From a checkpoint of a small transformer trained on Wikipedia: width 640, 15 heads of 64.
MLP neurons of a small language model. Each row is named by its layer, matrix (gate and up: input weights) and neuron, and shows model dimensions 474-601. Each number is 500 + 50 x the weight over its row's rms, rounded and kept within 0 to 999. Numbers have three digits each. A neuron's up and down rows have the sign that makes its largest values positive.
After each neuron's rows is what it responds to, as a language model described it from the Wikipedia text at the highest values.

L4.gate175:521496506578595537585546499534480548532525469552546479503535515513450419431634306465465430499606553513581521489491456492516451500440477483586386558486429454580496466583501542428461496517510494531474458476571422470527479567445408445571480398507443502498490474473504518409497566496533350444478459485517461500559506453501507562414404478402513434458414476558499470472463480502476489527444
L4.up175:487544508576479539455434498499467492585510601599468444513511556488400502581482471539482487515413439449470534436370522397421442443431556541587542461429557535428550523474419475595593515545508440611586480436498546486460497557580511589521523505555516440570484415505421499502587480520483499529499555506515491501483507573541468451473389433453438459483476540470520478484519442486538550501455
Description: Mostly closing === of subsection headings (Theatre===), numeric table cells, year ranges like 1846–1911, and parentheses opening before capitals, e.g. (L)evin.

L3.gate702:489430459545655549496417454548513474441518524464443565530521457526469535555582452441504504451504511446503475431541446482528529510509512490498509527545511477573521500474482587457591493495399610556463549436423396527493470524509592496572535481518477430467589495560544533527487496471492489419531465391448435550446413450502549496513510486514470497523439508553411496443493521458462510471491
L3.up702:530446518535479518531498440502456545427510539450431528459520531576391485556465393462478500542544499435508527554589537590502538448475517436583511554525522523504515506498575500573530496628474517459505547412475503441393472458529553518375413566575534525518490428545482481445567454512517462460400489486443550505464574503495541533471505427495426514378602500445584486371517595473470507574489
Description: Opening single or curly quote marks before a quoted name or term (‘Rich. Beard’, 'stars', d'honneur), plus word-initial prefixes like un-, non-, counter- and table pipes.

L5.gate1541:401476421686454549495520609541472440546515493463474533497491547434512492448428497426452367471548576517521484562535507452648465521542521576619496500499522467506620461434504526444536552513531602560482530496474460508468459461524540499551523505425498527512484545561463483490532524540475525472571528541417519517479483562511531482495566433406480482501460409567492546494438472546477447462530
L5.up1541:531539509548524601433567514566396546472501468462372563452489585462534438499471442462479408429544470468490421525510563451522474553519553511543548485488502470519448524477429525475517495445518525480585528445516535473587495469548557483559488451493493515572413566577534488482502409533442502555567453416602574491537615634485416455492571469484505487454448510371522566449452496610539523502574
Description: Adverbs and word-final pieces just after a subject or is/was, before the main predicate, such as certain-ly, are often, currently, likely to be.

L5.gate452:438511533499466503646477468442430538537490537562549568493453506462538507453498481549446416560554544460489574525392420490503470528462442447462540531449390437474520494595430567498527559528436454465453506476477546534522522528537471484368449579532524532502459502565577409570477565546482458525566442395535510457555484474483496524500572510489517512492512485594441474403545453477549432479550
L5.up452:476426592591551561466414483519586453538484512506526530544527488431453546474483477536462532511513459445429487478561448632510531592480529504429431473561446523476546455423494447551536540567517550481464555472446549542425436554461552551485488517516527469457548482489571404476565456540459456442444544494562589537530474493364529550524471469446477468430509598478493515520511523510509572435452
Description: Tokens right after a place name that lead to a larger region, such as the comma before a country, in the, County, or a table cell break.

L3.gate801:554559532578525400580512563476518478408480521511543433513533501523534578545413522444562455565477563497548444494491418484559438483534495618426588527483522436501529468602479581657551505611652497525403459488472451490477480515470458483445553422477540525447460468506552400549484523539495477491541533486557466543488446472415535569477448546498455506497425507469510526494479532458505480510525
L3.up801:555451508541504496491543562397489439437465472348539546517502475584469489545511541460587459617536452479545433506542588499495519450474589515532537526457530563596487533527454472620537476547578477501454563535417469400483453540386456405527563529427456453441431500528502471372447440494553470480546563520510456508576536432466538510485475518447515534504564490364447505462528525584493471561546
Description: Number tokens in table cells, mainly candidate vote counts in election results (626, 383, 941), plus sports stats; also a weaker group of word-start pieces like fl, sp, dec.

L3.gate1328:487461541520450504519456412597520497486428504471467465487511489463459516498511532482461505425564479542513561553459541530582610513501544495535479451515579528485554463510493556483437578563523474583535568447564476544505451482437474545482526465548478565455622555533562474542429470481416506439571526509554424576507473559563539586383588507462579504478540485475531505497503406549485611516509
L3.up1328:464437534432419481542528577456416567542535412492439400498431538473524522400429507504421449447414521455450447493378480619570454453552544516482510519590452427451495631566538473537399455519402466527466442563479585493496493451502488532509545517517525467505456514524466383506468434595467496471512471533560430468495524503559420515479440460461567557503520528536470497476460476500561527485514
Description: Prepositions and motion verbs that point to a destination or place, such as across, towards, moving to, through to the, plus scattered word pieces inside place and proper names.

L4.gate278:435476501378506470550562479568576516470590532476492578500538488448601442484488568577466580530517523551549491461501504504519426480488511512495496486459447591488428491487506495512488519473506534473430525486575479465563434467467452574534501540487522538518527503482488537584439456454419573484631497645536455505526527467458518601488481556590597528528599517599390530430515558510540566575480
L4.up278:561539416472543506542548550447551539491497489441522480527499425549525537559483543518529548574542484578561397487518446513579486435525420538411403422492489523465503476522534477482575617513500558428462487505646459496445500467580499494465530591553469412376412476497501520474491430538456480420484517569547408484567503491527461600552473483551466511445554524518532487542560440531530452503547
Description: Numbers opening a new cell in Wikipedia tables, especially vote counts after a party or candidate (824, 746, 171), plus times and scores; weaker on word-ending pieces (-ian, -ately) and articles in prose.

L5.gate1139:425474461504506451576489518566535541473447472530427480463478448534505429532525493497580482452494575565602584471454525454530532578475511554421560513476465579516536457489509510452456458437554564515521576505522448483508567538612478500514544486513513484488433509479591432566430530505399468499574495520513419479484528462446562446532556450544520485458547541580524463415470473406509502481393
L5.up1139:539475423459551556479444599503446428490592597520572449418469577479457558509440512500517591489476506474408516484467537444514534521476418444506516523421521539468575538492524537453505541549587488517474390475548460556420545477563564370396452483477498624503488445511505578463482457546464416461530482475600529523472531476532512506528450558577486520513443520467519551493562536459486441510590
Description: Closing ==, ===, or ==== markers ending Wikipedia section headings such as ==Government==, ===Cast===, == Origin ==, plus a few mid-name pieces (Church·ill, At·ene·o).

L5.gate86:486456486559458589431420583524418571469472516512511479491487458532518529523499558506508515506526398523419588456481499446491519482531508423559490555540430528472513507524396512530514482539483452453428576626529485600412471459363530475402489447455424453497423494404470556456518438511546450450549480516547519506487472561435450461466475520595468478611601474457553445548559455489442502556519
L5.up86:527485548572516515486559610519490483610530428499472493387524566459401470458534468586568541519456445517470481588481466502513530478468485398522548482589493490512525498497531516558465497459500496409542495524494535566472498490472512544567479564496495457498525473404556506500554511470544457487440503438517494451438470438529452498577531539538435528501479392471558448486467536509416506556475
Description: Second word pieces inside names and words, often after an initial L/l or Al (l-an-terns, Al-an, L-w-ów) or a hyphen (Douglas-Home, Austria-Hungary).

L4.gate1134:438525550603513458549474504387428510500574372501464450472520512455514545453549491413548436505524485600521537560438536518496483545496529554446578547501385542437571523414445465432443540482554577468406599551472459562542421495501459490540438552495539396437482505587443492425530412448444435515484458503510564538520504437506509545525498549540510497471490424513509449553500527466501442488496
L4.up1134:535575536535471495535519441613582529470602483454533459480444539494499548526505482468514462470556547593527446625421558619521560425452521541519500508474494479363539464531466521537421539458483506538463464458410485477572496521533507490436479469597458516461534471536481505510538507589489415488445583513537458545483516552446576505596458470492371500391598403513426526550454502502353512590452
Description: Words between a form of be (was, are, is, can be) and the coming participle or predicate, e.g. eventually, later, made, subsequently, ever.

L3.gate778:538471546381480590532501485557538507581503488499532543453513433501495561504502499499488555499577541483537579495416495477500513550449509506553592478478527533491507435537500573433459458578478575478526492487504409463556450535536563581485572481482472475493506506458550462555473504440449397595505474455466550506513496518482612489536530453414453403450492500542577526431549542571496487475411
L3.up778:491539516562490491611583551519407532600555484474524572507518467550529501553506472520449432539428545546448524468536520499465426550498530544526407428468509520445493540539542553429513512468515522519496424463531569476496475536509486538509566504532505561464490447503488552469444502456500513607554451524507433431472536485443485533440454495579533439411499509504577486523491500389450491498504
Description: Closing == or === markers that end a wiki section heading, such as ===Notable alumni===, == Legislative history ==; occasionally numbers inside headings or table cells.

L4.gate1181:533496532453408469442409565500561471500491405449484500495487394398408557511454551491473509490550428470568503521447498461529598500491578536579543496427480563619456482580441502486441545422536498543473504579523574579490446439456447594531444513518405479438521506547540508391398457429534566551495424514486517533579502512557441592508443406634426466398527433561563507478624533540474560484530
L4.up1181:544493530605482608427549613471503457492493516487542421606534423540524527496492479413516427492617538477434534529511450499456467479430565582481556439467588465429536537489581475472496536593418541486451481487508425576628503556455548485512486487422533454515501464483501548559530448425628478519407590486514469543486426546514463501508452418536393606443419549556487503439490481485558485454481
Description: Kinship nouns in biographies (family, daughter, cousin, god-mother, his father), plus mid-name fragments (K-ost-as, B-ust-amante) and "one of the".

L5.gate3:516465515490579538504449530531495480430472494584442479572483487621449415540427518374494553569444487495537504456511433695538530612478445402558532608496478460491529508478564541538512485571565591545465538477512525617545495539561449456448521502481453527534514480493590434573477520465345529513558432580592551498520511393524490476545480451550531560481507455544456505497533493584428499520447
L5.up3:426455361392590562470495511531530545518500512465470545456475480460555526586473456502452360441463460536568486443528477454480498463468461432530606480552487579405563579533512543545443555533488487534453447563530571529546489452471535518521480469455522466515556533530393461510483402508570534574476626488499474576516515472535472453535498522451490493465598448479436486530485523515564489460515
Description: The indefinite article "a" in running prose, often fused with a preceding word or comma (", a", "is a", "as a"), plus stray word-piece fragments like "ch" in porch.

L3.gate177:556494597522494506457443550541569436481482484583456556487466423539497582438565539560418508463483508528444582561525481443470523488528474548451452536504475533569474466499521536545484521501484502442527469464437506442422486579486485489467416523508592464556575549509524576543483542465538476494603494406588452520519620436538512644413467480531456476527524555431496487468555411470441535492551
L3.up177:435407551471567480433448495538480490485477484446507502517541541504541546462473400421494505489534544564496486533451591516484507595533461532493516478580582431534465504506501388480522502510463481502550575518550439532561540546527470571650482513553427466475507486407461498555517408490516482483520541511462455474498496615550605522536550553453486484507518439459490403571510500440498474528425
Description: Seams joining two parts: hyphen or en-dash compound names (Bethune–Cookman, Boyd-Carpenter), linking words like from, to, and, and paragraph breaks before headings.

L4.gate1251:644466474461523519456485491509494492722519556480536549435479467486556454614547438581543453588515511383494610596511499507490414486588505472500557412403495497604514455404505581464455554463435556437515505479482487486434548510409537427501547606441456405479530532549464552508511460438474413637563460505462506544473479431486448473471532461576530393446488579566428536426404489536499456461480
L4.up1251:566495509472521544400531499621510425519483512539535479521487426429567483496467490499548437481610555464525514499504490494570519551526435482547436523544495430470500466441481485441485488606458529524552481548462441478455479506501540539478504479476503427472507511511534551542545428484490429536623457498500420475610548494546460506459495519432591477483455506471529384466413477545505491584547
Description: Mainly closing quotes or brackets after a nickname or maiden name, before the surname (Dave "Devilfish" Ulliott); weaker: table cells preceding names.

L4.gate770:477529533520527488596587552501494446561608545465482435589515416437384531479542489478577396492534429492502509447517498466492488486531534447554447526541507491484506577517490503467547474442457484502547491517574511428486452516401569475515434437483565624529490441543538488460461524420519479522414460528440454452374493505430478590552527526431446539502579503564472537543468554502569478525546
L4.up770:494457458532439496525558468427454523506546539487444562516525542547589498495507496485506574425493490469497507505578519559653544538546522534490446539545504428462553470465554468568460486493579506469456474463550497571452495496540515477469526515530517530447560589479467472570534538517496503452594458446574505483428516589533498416536421590473414584472587594502567523443476428521505397444366
Description: Word pieces inside compound or foreign proper names, especially the capital letter after a hyphen or dash, e.g. Trek–Segafredo, Wu-Tang, Chopra.

L5.gate1639:524484552470461617495486401552531449462552488549485485477480481533480474462479481512504463417569471454531526493514456478559427535483497539518462539423461401566552431489570546460524487462537540553410592385429548466428461404520546491554506411537507479419502456537487529552483560504560495461558501519530464492484538524433585477586535528511493518502533582534485508509484495515539402515577
L5.up1639:528453503563442459536507579494480448549425552532427530625503463450482586580455573620449589516457456508470450496510474441475573506610486458493434470466535540509600427490516521503401428498557580513489514480490516498499464505522528495610479621485453495559535535523574383525485537477421479460539480419485551514439457615583511491416528529479445537500447500467529447450502528478437469530493
Description: Title or polity nouns that precede a proper name or "of" phrase, mostly in history text: Duke of, Duchy of, Baron, King of, family.

L5.gate722:450470589533406494472509493486544479531501511542526510573467533447520523445507485544458491496485540554497516575536390506484525537529560535504487487464547581565469443535465503466502437605531586520516429522456454498485532480459543505517500523471494425504473584507452528487486553450425365413452424483520471525537582503533478575550475478424552468484542519503521481540467407647489591486550
L5.up722:536542471478533395481588466553476540539535441545503613468396615576425418449476518533469559530581448515529463458468453489429410418475465497515521432507553460536514504529506434450460492426484501504434564514567487523422583472572477468615428451442506524483478476527480528453424476556510483476554549479579580459552558468565497481450488520476512507551432458614444514432482543535541435496480
Description: Closing quotation marks after nicknames in names (Tony "Duke" Evers, "Devilfish") and quoted titles; also closing parentheses, table pipes, and word-final pieces.